From a checkpoint of a small transformer trained on Wikipedia.
Size: width 192, 9.89M parameters.
MLP neurons of a small language model. Each row is named by its layer, matrix (down: output weights) and neuron, and shows model dimensions 48-143. Each number is 500 + 40 x the weight over its row's rms, rounded and kept within 0 to 999. Numbers have three digits each.
After each neuron's rows, "fires before" lists the tokens most often just after its 100 highest values on Wikipedia text that the model never trained on.

L13.down457:566514435484551549473519472483484476485551483527526490500445545520564477536532496495470556525565490516533478548445500563488503502559485498423538467483478502463495506454457480458510497565648511511477427473545548515413482505487539498532536486443489509465479602539502537487540424447521466532
fires before: "-", "\n", "ed"

L2.down488:499530472462541462521488495487539523513495473467518571444486523475514470443522527540539503525537425474460492548541484517494526513500482478447540509491559431449537473454477498572581500519508448565493512422543581446436495554507547501477511487420561547579482492483501516476472458561542581471
fires before: "\n", "|", "|---|"

L8.down88:476481471427502475528471477491510599524532480550505440523510530512448530551532459467461504482479457532511530425481492497581449492530457559494532519427494525510461514508422460512571484478452467562457490463450464520498559405496472490545449471454529500534419570504536509480446517556524531468
fires before: "\n", " of", "ist"

L4.down68:485528498516503514425472559485453489472555510506485446550515548444516481549489537479492530489410492530507510576455477415545466456478483507458505498522484529492502493514420580469475502455497442554450496530510429510463554524477449496448465405573492568493503450499504505481530468553528592464
fires before: " a", " the", " an", " to"

L2.down513:524469502494458477498451448527489430497567487478479517551606560529536519488458457490502509524528508551534531530500458444517437470508535476501460521556503549493520504486568533548522494474495455516502481487534469503438563500454454547455422485475533493456536520537494536516412456573478460492
fires before: " a", " the", " well", " an"

L2.down145:502515457581482489553538429477436450456481532449498514544510470517464547500470403532429503517499444521532531512465561483519434505548518430488507483491483572447476441481428456472516503514496501511505534438421564470469493504494513557444478477502444523495489502555500520443504450516511553464
fires before: "ing", "er", "a", "h", "ian", "g"

L6.down70:501516470514419451459450538455503441457499488495423488460510497488552529475567589542516504537495515544563534464473526479551463512511509523447445448497526493479474485558532501536472436594561495468448500479518554495526477436480512536488492471521452486477458546492496469514450521503505541493
fires before: " |", ".0", ".3"

L13.down117:528530497475426481488525470504537541537528551473560498525533496435523539511513499450488494441543465536485541445524499454545525527466506443506517445546446438480449473491537487506591501504453423572556567552567510494491508498564605481472527460497477561464489460516473535469477495502553496487
fires before: "ed", "ished", "ued"

L2.down168:396568549551531448505500498554563537487408513488494558491576496411541567535438450551492423534529502497480490527514506480525498504497481567511484412512540499516547480442451478463451481474421509489570457524555489451542537525536493500515457529575457489532419479483463495607560471482518469563
fires before: "ch", "m", "my", "re", "g", "ine"

L11.down358:434527445533488490511508493498458513490499494513524465480484453515553538390401538537449497477481460479520541564517455485520557517423481489557485505541540491543480463495501498442488551507528499538492559521544482428523484591446515497533532405531464484484567495535470528542523546522419509518
fires before: "ical", "es", " in", "ry", "ics", "ic"

L13.down751:522404458477509518543533502480487525512489484501590517485578511475553501498497506449595603458463426526556466465470535551454485449515536412551536564488494480562440558515468438454506519483446519458474431520484486495480476552450570430466548521450485482505559447461489526456557504553481470477
fires before: " |", " 1", " 2", "\n"

L4.down533:488530541441474580491511492559461498399522503498443509565489415501445483515451474456522467479508473509489496554588449438593533426526504490515501508505552550421480481472560479524580549538485551486504493444429547460500496614452467541526503489481496476559508515587535484474530511507488479525
fires before: "ing", " of", "el", "ck", " |"

L13.down57:512530497506537424479533447495503609536540522509498463436445480502489505528564508555511483476485470531498461452398554513447538489478462446504486449541496484514461469500512471547530465531446512512502491543469493428469542468408491533533477484555558470577469489506519426489502494506533551514
fires before: " |", "m", ".4"

L11.down227:483514535548450513527593525524462522485588527503503476513512362538530596518504504412460491488470497453502451524497504479498458524479485505465514507521451527473407464491490511525569504522500490513461451566550535478521577496509499465434476483564496511516460495479450499552511491573448520458
fires before: "y", "oy", "ir", "ant", "ance", "ition"

L11.down39:503509419481456520518432521510541417535532456532529486491520580489465483426523469536505497498546471475495544513547452437509520454509540509625514517548514506533462501473555497468513576532511470483498540511451518538491484503422556521448510504507545525483533562499501550526494524501408510602
fires before: " |", " 201", " of", " 192", "ome"

L13.down503:480492562479492534467600496547401500504563478526576502514493450490504543471571581485516503477534522422535565497488521522568558450552438471428535472536470491449486468558526488472530495489419541487508464510520581492533469554519461497520533571522489543475540452483501502471478441514464566521
fires before: "ies", "y", "y,", "y."

L4.down441:480519542511441512474537465522539462517496547468447505425472470500542489557461485519540519487534521568485546459454508509511490523493524390576472547557599529500521436462477474507466496543475519473598403432530458531481493469480504556550458452485478495529542550524473462610525476486482523565
fires before: "ased", ":", " |", "ay", "ot", "ase"

L11.down554:486455562536543448460518522510544441493471527471515581535403496494484485493456452519503539477497545504505515486528565471483454486527542478519490443452502538592505483433550514532499489398446488515559474456509537488507524543463506562537529503498511510457487439537438536562550450486460529440
fires before: "ed", "ted", "ished", "ated", "ied", "t"

L2.down587:505468529467530504486534519469501452434534513520581547470438475481503479452534502489478458442482551428544479534495604461579464562463480518467514580488394522576544489421462473489433479454468481508448556521499541543493491509541568532544487550454490513524540517580535559516496517428513525539
fires before: "\n", "ished", " It", " He", " The"

L2.down108:485495559503577490480502548531481459516476499525534536486474535523455504521504479501502568466581466496499569453439508606514526502502538472490554478499506439501512494508591508540492413514531529497422486499561455535508475433497461566528463550470514505445516540535501541417554516466539515504
fires before: "ced", "ut", "ail", "ed", "id", " a"

L2.down624:432487564568477507553450536516579525514567556504463506452559526484460488537545506477487581486515535464414527475544477472503502523584426546558489544519538528522363450529466486531526496479532474494538432507532529426543498499542542509565481497529527534459527553458489505553466463518543482502
fires before: "'s", "ose", "re", "ist", "ric", "ough"

L9.down169:450509464539449573487557518498546490550466489568471493479478497435424461505466539536453536514503461474507433455556547570511492449503496496507519500525540469488562535511588550508475413568505487467546494556447502472544450434500560486538463400499575504452504493414576513547521581467567475483
fires before: "\n"

L2.down231:501483485535515510414499520493387549525575548481490481594535462432528466585553499554480502454513448503565469430516464515544477499529517527489516404498568464590499505534526501520473492458499558506544460541444513521489517567501543391473435513520476593475474506464490367534492542463502554501
fires before: "ck", "in", "ad", "le", "d", "s"

L5.down625:452437477466521527456471490541533526512547406452475498448529528495486474480490527549541485449480446536441463511525536527561510467451467481514451522433526545523598464558539506531479554490449505604525510521465451504534522567530450526528485499488603515534491499527505487434518483472501525471
fires before: "\n", "}", "ing"

L11.down97:502444514504500451490523552553579506467510385476468500517496476484470549487508509460451511551473517495462447549499479447494470491437550471527539454386549550561492467496500510442458467512519511538597504515524506492511484508472510529462463461485565535427446513543538531514466497489436539517
fires before: "ed", "ently", "ing", "qu", "ted"

L2.down496:526478401489509447483446440477518487456439519447505507480518471587463582531484523532573508486498553536470425492507542445514501547418480482556452546549540524518526512478540552507570538511561522512507498544441548483483535481460489484599529475447518486514519530467480458492530459507502491530
fires before: "\n", " ", " 1", " 6", " +", " 0"

L5.down78:528518467486438568466477500547509537475509458505464466572547433532520555506474493588541490503504531558508444473497497464556566516433512462523509486450479463536523598482461497473528514492525497518526477540514544503545481459472476475529528532496519568516520489547524512512528443440493512451
fires before: "\n", " ", " Rep"

L13.down34:512521527448519467464505538501555492471551475500533578537516563537518587526483516466529492519495464540474531479415528434489541548444493441436563543540506521541519486466465507544490495467507562457488482550540446560605472463559502458546474473489437515447452479521534485458517571472522513565
fires before: "ed", "ing", "les", "ent", "es.", "led"

L11.down25:421462432512548481536507593483559448484522473536495441512466422526538499411452500464577542550508526422533501451478536510506505467506559489532542488472528496544533491427543569476480515517528550526497469455530535495450471589565510481527528473465543560492493463496536503485481477514502483469
fires before: "\n", "th", "m"

L11.down450:507574525518498483479476476422514531484473485505502493488501451525457498476485569504438544529563517491445495461390556442479524430498512523496499469510539492463464503522551475498583490454514531527495474531533537602486469495461449489466403467405526518488456556520438551545514513509493447502
fires before: "ed", "ion", "ite", "ation", "ions", "ate"

L6.down348:482501552503512472457523509543496514547497509435514476494544423505497479550566487408468504510518480477531534486527423510538590521527561452419482426482504579487552547486499487528451507524444501524499483456522460527487499449494447518484552390456528454478466464507534550481546524566473450450
fires before: "\n", "ing", "er", "ed", "e", "t"

L8.down363:523500478488423492483494563478502506450461484489520533492462497467511509552507449468448536578537473554422452525480501477468516511402557500516491482526597508525465514537572503480546465504526519531541454508542564522481429532509506503477471554572517551550481506501545501481500524543536492551
fires before: "ce", "ment", "ent", "ted", "ed", "al"

L13.down471:512507512558521512511460502479501514511495487555452510512433490523417476580474447426553520524466481521475504536484531501468506510455445483546492474453493486476504490434470510454501475486491471518499494549505584561518491543576526417495483574506505447468521549539508569545514462511502518422
fires before: "|", "ed", "ted", "ion", "ot", "G"

L4.down511:544439524466520513438472521494525528407546436445550535516526512455579541460505525542567498494532518553440453466479462534502468551518452398502485523485502462546506533525475541489461520564546457556474550559522525479512539473541437484481475495430454484529465548530424460500478517497552534499
fires before: "\n", " in", "c", "ay", " of", " |"

L13.down501:494476497552494501527554491513517472424534566464535487526455494504455471525480471561576432451460497493512498443468594496518540537487505476507423609509531504527437520472429497429448488528459502516544438428516459480582509566509474535544535504558537499491523498516484495481559499518463530561
fires before: "ed", "s", "er", "ing"

L4.down30:552491457460514534554460545448425515426588513553529512468532441549462537534453467483486564491517455466491463497450543477471479534532472497470401454485502511479484499536524505538543454560499505437493457481524511475465448493470541447477506540578493527610495518497485436397457514384528476447
fires before: "it", "ction", "cted", "g", "on", "ard"

L13.down581:555513484529528521447535529537541421498565484533443592586472480470450553455512473508434520528541522516529500465547527470535463521457454492483473551518486548494519514454506477519497419517459522505518492528448490546499528506559450449473471514452472477479429425506548526487545512463488470511
fires before: "\n", " m", " in", "ur"

L2.down321:465516530490534418509603470480525417510633458524489599432483488539440537520534519475512442479561494467492530496529490449423585524548487460468434532517519516464500472493600545474449535470500462484470561484553533474480451523478427533478482513497540501494518479456460565483486536480527496543
fires before: "ct", "man", "000", "ments", "cted", "ction"

L11.down466:544476445461490562498489456524503489523501493549458574466516468511538490529468505493577432519461506465493536498491533503570451516539529458500457433449495490521477486517476535424382461482579474507505470546441506497546491439553535509466512492458515561527472423437466493515493503624485543478
fires before: "\n", " |", " P", " N"

L4.down282:540560574522451507519535511482563526547512475518503470452456488491470476487509500547441474563515440555558537482477486464477491562551484468492495555459492457555487472524456516442513461484505485515517542457440541497445454472477531495466462466502517506515483465582520437545542590476583502515
fires before: "\n", "ict"

L5.down313:497423478501540497522488487484516479508447469500435606485523448516479501440488505487543518536516517468516501528557642448474515496594500485493491468489489471492486538512498504479478586467520535471565476486430497555401502492535470522537514589419557494471462501540512458483485480530448516533
fires before: "ome", "re", "or", "om", "1", "ast"

L2.down683:564520434458496593503574490507542526516454525547523494551552512438456550442588462520524538534483391417460497510540494490499484480541525474460486501496399485504480533493498484474420542466485487496507499539449554549403512498419519453515555521586471534479464537512508451469500522468556485547
fires before: "ess", "ause", "ome", "om", "ount", "ident"

L13.down46:477557443514532498553428478507446546536558426512563509470447565547489447455528479466527487466528508465573483471523545528500477455490514475465513484505505556453490540467495452563492476505485541515394514544515574486443532514518490592438503458487496531567502481543528496513454508463470504480
fires before: " 0;", "–0", " |", "–1", "–2", ";"

L7.down150:468440433497532480528516621569511466524500509469485534480503434522462486503458552436464477488591515512475537460471474522530470465523469581528587511494536493536554501513457487429481554481530507538482399530527549477487491430534499573591511418524574482504464477494555534592486527522426424477
fires before: "\n", "ly", "ted", "ility"

L11.down606:566537458508462466474365557482573495473507462496460443537501474475478458480439490516484537548484426511564526438497509536460495496501525533488543532462494520567545467489503463496529540551472482447469420538480519397503490446525463537477499544476506477573541432529512545477535469460483511533
fires before: "ing", "ed", "er", "ation"

L11.down382:531447544528519454577562516496508454481472458509534485493511485449485445533489501485521541522567530457540381450558447463522516517528487416585510526521462403485496558500536525488415455540547543500517598486470475493470461467425494508532426458478506507460486550534498542550550445536485474457
fires before: " |", ":", " h", " v", "otes"